Weights of a small transformer language model.
Training: a variant of Muon for these matrices, 6788 steps.
MLP neurons of a small language model. Each row is named by its layer, matrix (gate and up: input weights) and neuron, and shows model dimensions 0-191. Each number is 500 + 50 x the weight over its row's rms, rounded and kept within 0 to 999. Numbers have three digits each. A neuron's up and down rows have the sign that makes its largest values positive.
After each neuron's rows, "fires after" lists the tokens most often just before its 100 highest values on Wikipedia text that the model never trained on.

L4.gate178:542591465478584569496450426532592592449438580420525586408565513464501468549456491463484522457523414360538499507554548415499584480570401516487453533454531396470517496516557432485540509392477510518484509471437494541500527515514563500473443512418550547480514564473565526443510498438417508431510535447569524390508520412548513460473562494496525532577429558527394490602420643491473502506541604479522446488516558528482537502532507545472533531550407501491468517417558448476499544440526545576515517575504489440507522543521440463484534460486502505479487534539528521537581518567548437496
L4.up178:569512522514541650447485458469568516501522535454521513552485577514454425602543530506471497462436453562546487403472443554536578539535449550541455531538442482494527480545424437489566471565479502446526542582523479527433450508451494475491542553615565541447553479476532456554475492413478505457523575460354564518479443433472532458488587605518517523507497453477499532479512540553486487414538571486502483449566547474539464464485415581376502385531438445526521479455539430509524598347449591475518494469490510505454509468536447563587578468489480450497572511491491471500540568513507514440
fires after: "n", " de", "la", "ta", " to", "e"

L4.gate390:422493539549498611371526521480564504470491442490471508463487452506412494460496513591498488415504437496589555514420473607535496524493442542527489481582495474431422457493507532485442567509521496561417495456549473553460493464422514483476478425499468381489607427461505484543524549539458565559509524606627474443465499635518486496444553519534485415475535458471542553470434469504402463564535482460432546561557496555508495485546506516439553414468484508474496636488529525485577492500547566509500395468518460550503503439548476433516528552577590564555518477462543392545494483494527476444
L4.up390:507527553500467529468547509496552543450513526507421471419543514550538435588480588606485502459444516450553454515480411541542553454482516520582456461533567491477449495463583480452602454499515554514520527494500457425556567568389505603525498453475419463496505416437413538532473573555398502478542461580483448503568582474509540482557581447505464454520534500462531514485457449488505514454476455488479499551608490583454566562458483463505534432491465490581550385537483409507515466581465408484517521469432505511557455494528470580459554604494559586494464475484387487512483426394541406523
fires after: "en", "u", "f", "s", "ar", " Fa"

L3.gate76:468472567452475489533596517554539434534453563471508499447455532480513431581467568469520480420580524510463447477507426502498583477492479513622500514515473541399533451469426440428514598479426587448543610442467575432400508458483435449395485475607462529555456488488544434493528499474477448535468589487454468543517423595541489597438536506492470507527452479471512501518465560508480558548466525481489528514540572540516486537479504447422508535549393566564506503538480441616461516455540454457482473540525534581564446502627433544436589443482478576404479530494467469487547526461526432524
L3.up76:524494506516501546520508490558523519442518527503399496473360563505467555462352484515456411493522531488469471423480496472525536358407449480508466520535482600531452498505437490455452462525416509446489462427634536511512598477432418562497604417519438474459531467456492549537484509515512486457490500430475546550589507529525501455587529517450584453489537449605467489496512444467501457523435503456442523461432535534418459520434446518519478513489515504516414556444527455545440500423488567493531540507395444552568410458558518467580529464483502491630545475481583508456529514605539543473
fires after: ".", " Bra", "ga", "ra", "p", "ru"

L5.gate358:457487507537522565423424457485520446461496460450513465483517538482562466485492518463580505518492464505516503535433554450578562483553510496448506398475512572426545541486459452478473478408522413612490494491460555530533530536461465532575437460573508464453590511508459482443405391558535420464572488445517480520501518396546357432528502427550536506475477445568495450567420463425598424549415563565520515580501526520651584467456496483464451523518503480530463578520573406445530532471493536486508510498510538555356433518491433490496586521510479487442449570490476436497496558556528504515
L5.up358:422542546413493497484443553467452480468337524538541506531528458517507479558504575492496547388426431522492518462464600549437538478605457560448463460580539547514495433480510497523526455494532525402505502542504491512496513521467512567460594375539437414508512476554542524537478481571510578565516417536504465536624432456518506574590542434448545511532483539485462478452408587380503479564499483484492498486429566455529466463503501461454459518465497372594475536546479545465469413498500543430490530485551492596443484518551463493507479539472416570550538353506510494494525496523481462447
fires after: " ", "-", " Un", "ar", " un", " \""

L3.gate475:428493506500539506460504490480517533486557555575489485551470485640483454461555496522456570500482573437495477452400561527546526505465474499509413545574418603471579477506487531482461475580474495470509553508435602471492597522478477510526447566478537475499537452629499485471432460532474534497511597563510576514502451477572586440581456451495503464447424542518541559507402514616514623534455487488485453509494585501515400452469592383467519485486516490518544556505511544459566442544544417515518532519418514498528528538437548497464431410575553571548468500514419552575512533471592421465
L3.up475:533441601540488533493568553520439478509546517537523458491478452509375487594459532436461442530501537568531511368444435431537545497475574430467455600484509456529556503484451540477526467487494520405505568577511531535437514482436483441479515534479511414572532537489394542510456536467458511486569479431458509451515552542555419549409430500576516507491583452429441388513520464515497520526421531435533379507508527557520486444572555435472529535451501483565551547409503554521431567587428480475586465552460500428495460525537522505592545466525430499517453540545454561431462454517402551448
fires after: "s", "at", "e", "á", "ad", "z"

L4.gate401:558470535526366437478550496514466490481634511546503516529490558440640511461456440457515427416568424418477512455446484532458457545517526574509540479492481543482532530429446537489459490493465495412437449553430485552515484537490512546550546552525535496511544528440557533558461471520502514435440606526520460549487576542501498569471554441518522500468511449480468545581574630517441494538552547478565536432524525560505424550527497460510650520517584525448507547473505530443585494590505545494479513392417484456462567488472502555484451562488444470547410460502469462508645485569441428528
L4.up401:453523564517450476553550587606490501490522487490542491496452624480480536560555503414483582444588518484558578472582579539485480530529446489521601591585506493507578560456413507574520515576422513509456497447453481592568492570419461423460521501502510420435560455491500473534428544501543539535501502439486469507492528513408449470590566505457573490459540382400464523572540550485486504508443464511464527559521420540416554460461498462502498612443504481467432497555524504400530499532538506432509522451389515515449539607458429482451527586456496475502466512514459559484528528599497468519
fires after: " mo", " ma", " re", "ur", " ", " Ma"

L6.gate152:510487362575494473618541444555493584521515428498490499527546587489525468535557459455347487465468531491396483466582577453533496482509500519518532527483397537574467479485511515496564502486545529481550495476448555530535543528512381463426475647462528542547596499601474472533500464506497375479430590520408535496527482459460480511484463527455571504560399555523530448483465569495569482490599479529413459565502502469522516495516497506548569460449492553550498557411487493533529498522506526451422550424455498387481523520564445456530576468490475464531504528517515601496433437477472502600
L6.up152:490469505515559538497529516494463441484544392448426507477424511429473544494529478510560466465464549522588473490517598499460470543499573504466489519461505489480509480635419434392498484488391460638563417449486584485509432618515573550506466501425432545419513499560519441475475516470504362518475485617433533601499486431539571531484495524491549515527452619472521503514513477510480454515460484581473574472517485561561520520514513487453572491434494458541545553576540491395507494465470412514431509393507478437435421422527497521547554580497471567448527517468546482479521482573560549502
fires after: " the", "in", "-", " The", "e", " some"

L3.gate74:492565506459456570576511498522545541457426580563527533481530349524471524463452536517463646469424511435427446492507482431462558455521474491523472531538464572532506622463577455497446525441566500443459449527417456512491495510524526490494379514522535600475436530518428476473508520493535529495429500430499592579432478592511431568453437515502526441570528441530431571563424543531469513497465467556517500639448535430494541459506464540468527536552412547515574525494514608408504482448439577520557515491443524498559402546468459493399547571522497506437482517436466457483496496481500518520
L3.up74:434546465556458475499468565512576565470508485554475437524514472440492486455519491538479460429404523429470587462501471302571524487545534446516594521476445455573524527481594432490389592445514581410508511465521475450397522489491582569529528566510458503610399552507489526522488522545508476549465478492490568483502455501529494585412465509468507539409496490612505603467398527568483529417529504539443506468525523547535514510499455486495570485561474474564622473479483471483501544426493490472479511537483510596516386536463475454455527514514451604465431502476484479454460581438526499517
fires after: " one", " a", "ta", " f", "sa", " st"

L3.gate386:527540418516503495434465441468594479516505566432529565466500582538445552560496484465460557462527549374524430531517487540440578529483478510512502599642433459513510433569506429415478357477449492516462574536568496388471558511492531528458485565458526505467473571500517579519467577568568558496452607548497521505442544475494504424547539509504572451505534504468524532512447480412520463555481472544477503596531546424503476499479517533423493443553457471532543477363573483589581494521564533439566539437503496541521443520481465497565463560502475502527527608503569490390515490524489418527
L3.up386:433554430451433503528492577600480507431554417515517500514565550583507555506457521462531571500444443532465486436540483509518493521368401507454574431423425526573527535535498527506431505513556482498501501510450487515569423525425559503509596545486450505496501373512443442532373562527559459545582382550505514494471548454475495439539472535474613489489540618506585555469479481460472553525538538518439535518508556444479527473551517485494481540540563470466582490556499509506452459463527518570501487389491506456566593509567525557532539490507413521459479461355546406481558534482545554503
fires after: " New", "le", "e", "il", " ex"

L3.gate265:523432505499423550517513512526591451426494385560480476598523497467480540461546460479527509405559521505498440496468463414490574465525524473486399411437472522652488502515581461585543482548482467474430537525465424497509468536459533577485515545431487512525499522421557461414509459520499458384549552520509591567505479415600482580570432428510514518501482410495471471506492479532507503538502492472484429463445446543518478424536532463500477486546553457557478429434578587509517532530549459503446524600435505470458393479411447555493407469509433534535560598528533508535501505414425527590
L3.up265:428504514391556491485420424421520517457451533487476621486483573437455446555421499445568584488515428586518540493538499584507594544488555512459534498529465415592580416524458444455554526454512477458500402515539435548499481511473458410555522473497570525493526563491472499492456546555536433488529401496506488470548607535470534506610515442512502475429539438538541465461488509516537468509484470533496427472492534510617528489538605433575507482452425433551507512428526512533453433572391454511518528447567497500498487488578550485486456491528489422545441507510453619377457516554495455430
fires after: " I", " P", "at", "ult", "und", "s"

L6.gate341:410505497458472446563561439505523557407431500522552472418506559503506628541475492563425455454545551490540524380374532486415473561564550540553433467406482483458480539498422488459485525504469506536522495574429456458497480536470540486516466519441527537478601435574547515466420427531583533564513508459568494471533482485397435560408523536528531505511441485541434515531492528451415489522471468598525423501513481516600508426471492518523586488484477423488502472474463580500409451523432620463489479502475513480484595496488426519485584547593472531529488426506570551478565549512531406567
L6.up341:459423490388469469516518516462509427489470505549499444515526476463518570557488517470493513440437440527465578449550581488527515405443510491591474482596500512412570530496396478503524537436575437543450431454435545440443469596524608452476506485462507538456532537441509508413374462544394508473476428432598613508482576533549506477550475532479512498499548548523473532478469508467576446509362472515504544562508438500521515478419439506506495425518488516466525554524523475508529446485598502491481499450496621599508522530449502473575430535574519497520484515602557510479542475622566579534
fires after: " T", "T", "t", " of", " the", " \""

L6.gate409:512448465459517505461573559439370576547604529411524498485602504419514565369524558498440430446502489467452486456498463513482462497378411412439517479481481563607446472526429472507425556598470439517522544512464513448413479528494518479511496467568568422487521553437510566466509504534409451494512546543585528541437461443463489511488526442565544535583526478440574560530455384529480478419456457490484464537508477522497440409492532489563449458494570532490504473505519513519537446437453486519497493422567511497536578508498486526424515507467500455509573449541599541590561541534444454396
L6.up409:463557524575498566504635501505541546431583551448539460489476566640489470592483526515458451506631553567487475476480478475528489534468491527475627524450415527502437471447525519493547519496432504501517420487448522447496528546553547465479417445537606555637553549534540533552544523462498432602499517499564485412514473489512451582519503455558560468489551444547537590525485512450537456510531515469488552395496514518482621448448488493510452459550492499551550487497502451427472512550542520497520527424599494436455414523563487578469411567570533417492551470515569503490503453485434566438
fires after: " G", "G", " |"

L6.gate43:500530588437578442519548554482462387458525479577494469427492625484536503437578543502419475483437502484451536502510552565557506456543495549494461585474458518480564527570619532394498457417482479426556614524476510573471462535486499405429595496520444468453532515476584421536561434516511471446491545467527497538599490579442586554497504517502536500507498413502526568510514467564529502522566455588459502508443520478483564482472390459561493515578472478605569453528421496498543516540468461572458536567544437493543447458575486539449543521475451505504520596491461537487492583550506493610
L6.up43:510514559484458505474481473490460486423531609363472454553541501489513482520407489508513503481486489408521523487589536535463534472476497534496498544482560575570517578471500594539574430539524503463484500566488506491535545497576559453535531591485519538460585539448517480529443491481499464497512500582490535458501441536470416550493610429499517389576524477500595513520482402512406507551545480520359557556571457459437512450502440510442565468479582626469632427472464533469482515493477492486473566414507475434548380529588551565475513526413486528492561586554499573486503534539468438467
fires after: "s", " de", " De", " re", " "

L5.gate84:528480525391478530522583539517425528457456524526503497482474448533505494549494540491471453490612461414375501577531422540491460600570452566567481500598514531454561393500502492495545516463473584475526506461463558535487551421469507494493407567508488499514413464530497524470540515538472504444498481511484594476551484551641596412484531450560531501517476434491462514440513472479479579440618572442427474505520574457533476405527496468468528510479601530466435478488443491618430562496482511596401580445533561486512545478519500502520506445550560518412460578547467466511384544487474533464
L5.up84:466471466560453596557470478478570487466495503477453527448451533529509506458551474534460523451513516527454507420451526458529500391504475477496511458551522517438557620552502585554518396605468529405515594518482508553474445523418462585580434504457500467571467422473444392515606450480482512521524522560540497546441476507582532485484524584588416495560529448570497514483495472460409573396464435468510422610459493524482502533514492513506443484414558417507528426406509511492495558451491517458532449455501559583463482425467403591464551504466484448468397397510486468542502462470498517570
fires after: "n", "e", " Bra", " g", " E", "ra"

L3.gate181:413442576467521545521465486541508494475461401498494440449457489462573459489480449534515499423518493550429403613619462546515557523509497404436426437494513444471483553576488591519437527502457482515550478481472548561426539530520566477582533485510481503664589476504407468538476523586528595446533539422467419461513532535519525492519448518533571566502554496600556506492516461475522478489460499524537607497551491502464518479482566504495519464550420503491556493564481477528473462605516490368517467504488487438466544490565548554424484549521512599504538419476492518573592432510612416506
L3.up181:451467496494511530483491430540453530462565506473535558487495577479429465553583484550521476437481407492420527582614454555492509570488494549406564527456498403494450406591603485524636533461533503529488517478493537506615509553546453527480570412448436522474389534479455501535486495447542483475552531538524458443467536448565471559453449499576466519407487395557478443518556409529489521507459512553589482494502561510622528496431525527541524533525508398389526566438458577479432491524582426489484586498514468519571468428537512525520560474504476553544550448554484447549482494477451469456
fires after: " ", " his", " a", "en", "n", " m"

L4.gate436:564431518598530553474513496616551465530512513508505473463462607454568487530514453536443478482452534477529563545601517508491607612476506445490465477532532511464514467531492512497522552485443539529498493565460608446465453495471513562510549449524673466577558526492470485455477629482613574448493554500570563558572529604466582511440469498497499480546506516574435564528511537397492516503568528530552589552469456542446483494569474489484641566610509447469432497459478574442508496495465555547492561501425496574556475431549497462519547465426554505480522473532506537517471435447489538467
L4.up436:422518539547444566428511468404514527470552459484478411492513468440535484471496415648553471462410429525509531431548471478452584489506545439601578603457555412408563498543513549563513496432450425516562562462527486484442458543446486494495584511515495540511451567468482474512569509567526543489532466513501565497491566540409457422528452445575455504498428548537478624515486500521474396346526625495523549500436522611445495520534561498563521523534453491429472450517507524451581520521475451497491536520555465509530485567496560504498506491469449504472425523550521465436545450409457466483
fires after: " ", " a", " f", " B"

L6.gate376:500618531464504516442482486556450515456552514495512538434539453494526525494519609559580509435453423460553530557525518549507416469445486462393541531459531424429438472464538453586524518545502482462492445460478567506532534572424515475452481360423352488457459467480514458463532409462620451459480514540546533541505463542449542498468542446435552563539649415483498545449471466402542513584489545464457513493484393543534532421454484495570507496471465506487595506454468564466486598529487519495468502507495540429485521523483546493555527432433458504430459529398538516480541499439392465496
L6.up376:515554536473530480498455499548520500416460529504489442480482532548460519552463532503526499463424353444440472475472570519587511443516463558494543533505532542455454506449556395487554575503516504464487484570501493453478448459406541407524541555478498439556372513486517411486484445490479526538545462558577486461591496452538511470568412460575478473545468431424471474437332371540487558618454529478486479547486600529460517451580451485464454462481514404497488541534446591491467473384449483464526467575489537445538498588518518506484480545536490547568457553533486514578446527427496421548
fires after: " (", "\n", "==", " An", " ", " \""

L5.gate401:490518384549519474400497444522485506453608541422519459450423505530481439474465418475415473554526464480444517514416541622520509604466569459430501518533498572551468526413547517488532541455454488459477433510540525491491446547444534530605526432489532526542440528517463501532509586468529545487535442434522475526472511558480429517497467519465493481547498457516576501523437585530397455486553436489449582499584531517369347528484558491574406556542476445503505526410474517523541534519444501492536447478478586490549522615517444503477504545485494475589497534501465496552646590501472558534
L5.up401:487534502557460419525408517524489513583420509510463509439459455507487480552485464489453466552515646570520443468509496564470581543435465480578476432496606515521551472532509555479435457535475553568440455436470537448430577499463572512518563515537429497511499491465390541485501501649446466499454565599544568499493541562441546498505432448497478485503434470454539488501452430494620519474471523445494443506561406493449501568458569536476485503448456362571471467448464515551569524499584503503525468499542403508386560454551540493468412485554537557464543478535476378499476429455527509531
fires after: "s", "lan", "n", "ri", "u", "ci"

L7.gate332:389447522526476475484448515478536491528551478516517499458453453480416466526523504492475374499497446513460449542452524523454496512483571521576466457566474561504528453555537612474467504486512480444439530577543499467539482536620406504474392491439491595490484508638493440505465453487432492445438445482533535541459503526465458477563524496398569552485491564498467459475523526500536432478514401490518528450485558526480436591505467491479500429505427431553552479461508564455509430537612392572535530507525558562531456474411425398420454416475532427504550515514481651560478498523460513388
L7.up332:608508504550549548482618412486519515508528533616382475542436546526527535587538473517467507498579508519517384488442525490568474462454490483446544437480453494552527448564567599445473472487457585453462524503471450486457432557486381516538507490431506541479552493519473583580499448528474486439482550447512575551453487479461491510514505507547470468552494403546599451493469457451466549550537464402569463420516539458447447515535491555558516468554441571469517396473668592418539463552469436529479431458510422525528471483541478513502457500535433475517570504476420527477534532505502397531
fires after: "s", " S", "S", "e"

L4.gate230:497467682396539446465447517476540563629438576500574553544438598501473526513570543485470467462531412378486541488561499544532494528529564455489495548505461525463399517486480487586516524366496478434471552415526506638542520547514551460552504554459503486537563508448492516526553584480477447494512421509474576513499476575551465508494395585493505456428538455465624542502512565501492471518482467493443467588496525505464572502531428513491565487487530518496550570418492493538445493506511558486445505458497448431447490510514492476491495489584476521367488466537521533431540511576574462445
L4.up230:476467521542590460557459463501447485509451519555484486558546517462473458519530545558470538533505467413509386478571403488570460469552535474451535636569609526492483529518649574486563493465557492458375521405510557542550485484576510533550407505519437528520414497386524530533477437499430445471392477532534555463496541567620500515436477478502593496434534482501534467565492458462451492456466572517401497563512493461549492535453408504473539491570472497412453479445479431529555496503457571469461467552518497456542414488499469555532513495552446530389466527517427502526436524562500513438
fires after: " ", " Mar", "s", " San", "n", "u"

L3.gate205:503464386612613596567535522413483511501524469556492464454452500605640511605531432544480520527457472572549488564468530473553596526486472496494519506497498571444461452495483445527443453437521510536460443543438536577559647498504541468446545534506471474486526519535441610496508438549457485562479506442425490411570525465489516527482475478519550532502514449441581525495501545493408478455514537480523539506519509513494426575536581491526545547463579464471578522411520495434523564588425495389465467514456467476558553482508507459403591544519544480492449546470488520493513472433458491366
L3.up205:436459460496553607532465554410431501580529423516472530418507413535557452500553388459513578518491469415511502591421466494538568596517588475540486465547477530456416527537431418534470473483547519505452447575525466507512505544400594519570535531411539531482468561506533501453483395443495473489436498545424527522463485469449607489449456570418489497595489532502521561534490604518450465428492457531484534440497397484500508600555635519504518554462547421437528520411525528492468449503427517465542528462454485498528567489483500494441502477486550541453539487532533503527486463505362456451
fires after: " the", " The", "The"

L4.gate472:514549480473521538520484509512463504473521536490519540530496570462478533556476533544431483560566509511441439529485509457531451521530478415498515464544557484486510503516461495514482534485605429393469572518420497579544503518416433481460508491455494495430411485417538495470453565471500438499465577499489444545515480515494436581493448430543552459444533529485470406516547469424444467475573527432482495502514370527457623464359492501455513543520493544479497411392477575490549360430506573434461534418452524460419523458469473524600479518563487541455570524494430562504382387576547443414
L4.up472:496500453509559526415499440446512532547537546486545518549467434457465515594484562477551481516500564530467546487519520517519509465487539490486619573501440502526477484540510485419497541590445442500478370496486532460539580582590580469477567391517485509608524472506537510539450549527449527495526544485556481460440502384395476467396537473557542548607594592547496429461419493529498434551499516549386504578525610514507461490508544519417511445409538461442514556545493467519443485496437529582528505528583458520510446484511528495413433524545552498518610490448557510450482396572454475510
fires after: "-", "ed", "it", "di", " |", "d"

L6.gate502:474503493540562442516518577584422511544519518639535496470542479623532559493471503531425477572430510450470457482493485517446554548502609511530431516485521515450478540423492451462460522471556536521504616469400503544508393479472510593414485551493493489477465544523521414588474534453477595471567524388540526514421481503483420498460490572452508494577485528517526486639523519539477441537476522560451531466396534473561435524579530438560542491465483479489513462447525581458510495527515357548499518519438479426435541544520626492496471557477528479486505488415501520392544496533429468426
L6.up502:514429461477464462457507671481442460519495464461509498512424495390449475464597465546528437476469464399515451429507451480507473503458492520591541552528600586472527480541562447461490527566552524517503430525528416572534389484546503538505602548423530517502438572464549516480480478510457541558474384480471609521449510554531439479490445495408548590470548529503575586561450511443535462485459467536525517500494532527384529486548499462473503575464600514508559473560400579555504481498507472480497482516556491521583491584461480588482435539502557498544500465439582385497560495550449470499
fires after: " an", " of", " the", "th"

L4.gate8:429358622570593480522514537477492460466525480469548565499547470575530549555527511475560466531508482524458572620519472554562512528623489443472494542467435506554539498558518474469516505515494536536485519460500469527480480536508490607438517514604554508532491494555529493505512408494538438453489576517500445516590437510509471449403461529524496449489505403526544438564512468506439527576569513614475445512545585524493571521476452474569489472553464461521533563511526513480570544558531413404467510522461505489658472547483602513562356388495480471537477515494452481506478408514525589532
L4.up8:447420489537578516500537524495460554513523525476603519594572461601543418584579510506558408481509492415493480564576546413423513618545426471586515510372519480487484516477519500504430538549508479483507482484504476483486475433479418536501565461490538518489470441452483535419538524446490500419456445523562490541498362522478534401476504447428567479480451472583521473526489444556536567562595467509482448552522523468482555558525508542524469434561493538579537530500565470485484550609479516476438568538564535498617460496517584561540409511471537469578445589527596452498514524521483492569
fires after: "t", "d", "y", " I", "hy", "ph"

L3.gate452:510447512465542457445519475443501561396443473469472496607494488496458519418536470491556498535522480531521557447508391450474578481464410510425470425518502465545461352449526498506549538322481521562447530455636465576536514515502538468549503485496465425430484497488507501499467531526541493520500555499476577562468459504537476425515516521515425512481527388529428556541462506468441443523596614442459465586487448512439500482500519502524491470562500504590522572491551454593438524484481589589459435565438511449525484407577521560530513502500554413462451437482522415494411536487512526432
L3.up452:595449609565500468504474530519516495533494478504507505461533536479503467464500578534385472549518560494479490557541546494479531558492472460531504458492601558534541464556550531540518488444548540516419498473489545419516538452560522565537453579522508479531345471439506450459465454455506486447572521559536433626471478545468561509492516487494472496479451403512462526463531517489570428535508697465479351503545525445512491517386502570549540438515455466521472607576424536569463592433562445496490444508487492502536455443599542550512506441466466541468471558537425559503468565485516467415
fires after: "s", "u", "us"

L4.gate117:490561524527461446542483458522469473497558517518567547463451491492484421426496445445515443514461419426592443501434488463436519497506491486438483357529482651475480449614464518520541515514429510568500513510444528534400485603400513507419528515463548533598462535531579452546484343568529513460465515540483496427478470549425382571453389547439584460447501562432544499533418547511585485424521587503502576586500469480452526525524507495435465562546495506581540502462424413506523433471469464521538474484487508537487518488456496535512478497503525542549525471478562526513481527599528549458
L4.up117:442530578465438525565417485518526470555479580555525488465541513466494563501538462522619515421586513489519434466462597403554552563530531468488565583451501456434506483646505473563522555498382483519450453512582517549506567528529586514524384525560550446539474408548487523580463568474536533479464431503532493499489536497511531464461573517581541448571483513470537450536511493476530555502443465461574443462533481552462503491426441447403581504483467451540508614535496595499436515453485569563546588530551470481475592457514492522532417472461436503536392540441522536524572477511498581510
fires after: "-", "re", " b", "la", "b", "B"

L5.gate413:516458519514419549491424449497509433561459430490502446558578536525446469404497489433554407432525475573527568475517471440466453532492558482461609503546500474570498458536544512430469596531473479546507450501363487585516481587415553504460464578484491531403477590491457544458427462465557467533555428509472473438552550583473588537499539497462439535418539589447504539492471479530543465473435477524578494440550505452429581487527485642375597519533503488446461495516448520497484503493448382511506379446424516513482425455509543568520464457501459549550527510499504532552521493459497478523
L5.up413:441466513545482456546430536560486574451510460487473549469535501453539384517448508460504486438508480519567530596549430441479470550497512580421570557418476566536511482523477452502472431489481560515374435524582547630565462575468579438540529478479408435467533511533528512447462501521499524623548433582479481499530498550484531526541541477446453356474514582482497463435538548487555527465522541452531532422440489466419415484509469559491448527456484483486491463479480498436409561553526476539497444498431533536576523544456495492447388486352562513516602495481566481603490529493535456496
fires after: " Ma", " Col", "ur", "un", " U", " Cor"

L4.gate508:592569545516394514536557439507575583503510467459447538527552496567534542468484427505429562465550430455522451471466527570538487446390531386584477464442567573555480417488476520540478475532505551602476544533547522541445479531486529429468491551511535530567490515475449546584482540515558508546485532498563489475509573476579522540481415557440557484527465495536418500529496615439469478581403495445464441496589553502540562469500443488440546470452462639476495509494471566481461435485432565527455459531517583466539478363489487512526482487607497481394554537425446503548551502468496554555
L4.up508:511495491508432527554472442444487497492483515432600434474464483468369522574433444478555483553541538484494441513486515587568508597503466511587473439504477447510488536505492533437493421529478571445556512591483431558464456452535566513513583506520515499483472461661528415492492572511448408477531498472498562628452474526482485532475524458477595497564450601527511537592440474560478455552589543433540502497480515492514387527433553469444506445473475439515412569507460494460472548463560465529463500537533494492552493501447634526491563446541445516546525490472450559473495569392623440472
fires after: " to", "le", " Se", "e", " No", " Du"

L3.gate326:459465439530596502443528462493541511544454558410470463472467569416520429441535485560424502486468438438535471454493496523530464556497502476531430479508635503570487591511488496525366554505547543505521492504521552491519473474538420524476528483512520501458496465569437578479510564528452444494513423461501523532505484563533416463562523500492478478479566465508620532493464529446420423493418560468482533581586414346521461403474432547528540414445554507568516546411416448478476417473522539610460402473517492576456543505560594561521473423481584426506518492488491517526545529526542529547
L3.up326:439488473592621470528474484531502419547546472518488440512448492440486496477483524503455547464482450419547590545587519484568420478402618431486486450483510513616493528435409430409547482543502495452520546490471497462429504475490505554445550511488529492457441473461519516443408407584564385454506536477486575454525458500506554530516495479462449456436521499502565462421532408468450600426480445531538436478509464537466541493503483511495494512489543386438473500482540613598465501553509441363452550559561427534508485474487534466471507538526552522505469428605573578492544521506425433522
fires after: "n", "ber", " Ber", "s", " Al", "ver"

L6.gate103:533457494549420376540474494467503479471484585433583498464461528459508579488461546507517439419444469559506486501461515438436487508533411490550542501456355559410518503473470557506400568445483515409511525480517519467552534401475572471539459537455481435480501488538503519508436471601549487531550418456506581428557486462410476442446506365463522503469475475576494418605465475471536418432464513582529493460456501472538497438527507500549526520508450500448432533455558461497461435493482449536579530559480557537527514552461599513550572572450477402615473477464474518489460567378486524531
L6.up103:493580480438512591417470444509537493437513459438509442545448547479525466480465509541498518504443478441592630422503572508496526527603485506515466453524511415512523505416415506469462456515561460514472577475536464520473471534565582470406474513573460589490623510538550458506517462484462533608465503452466572485482446560490418509414613446410582389488531524583489531504441473462518599453488519529521499454564481568473389540474524527536545520496369527461457563530453492459512402537476497477541469567509449415447432491465475462419456586484498463488465553482487488502554494457498409454
fires after: " ", " (", " of", " \"", " be", "\n"

L5.gate213:520553518453435589403579498487474511427606511456606471509355539458532507542462565602433467493574474460519502515601482575454446443553438482495553609467450509358436582576523464493554525464499521548514554505421540594461491490412428505492435511492505525483488447493537544411492615477484379441580407509463545448515501587497433509539473533464534545596521459480544547546475493444482544548525512552534564481483476483525506470548417453523500441427505415572514466477515462581498503509539527638464471526465444452506490475473477503492520480526488538489527483476491558520478536468481431442
L5.up213:513492537475385472453442483474380485460484500518592540448457552493546427489567478476477481460498533463419568504576538583456525430455542507470603503516518419437460541528446464518579577517513458502457507453458534495508517497383445480535532501452445580471513418565556508467424487475559566526514516444474527423452425468558448504498467544496479430526603507472595558566522474430513563583571513541516490508521451532520552428536533512467486582482434460504422513447477421606555504398440583620503443573443490449534438571427463434495525488432541479515564452473458549482431529454419500461
fires after: "-", "ed", " ", "mp", "u", "\n"

L6.gate306:447509477415513562534540474465462551415529511456558500531452557559511589542567467456492552484501552479535504446515601520523516555533606625512445490468390512511518453449515480547466465498489440533463538529543552470495472545455559470433454551518429526420542478481475517459518509545555472525448564643477523499578515530488534569514515460446578414446510470531472504524538518456535449424488552524570505415502573506461523490562499473409520446557480592528495458488561418613489458537498481613423644464450526525509535572484524396610526529523563435587546530494530484551548580539565455450
L6.up306:537467488535494450554542576546492443431540439566532528529456599479510574530511390540473461544450498419545500424469579487553566505541489483546515460393455516515512560469509551472537550662550526598585485422496544554572454422515546522515488510472550427417493569456511451537446528619539512548521439588470466526509432494443497408606533583568491497481443523438456513504410458482495549579543460545469488513490524471542504510536530494469535524634517540418470512467467473535597514491479489552458464515513411537515495434552521506596495546461461483472528510492537437448447403441514603450
fires after: " de", " De", "le", " re", "e"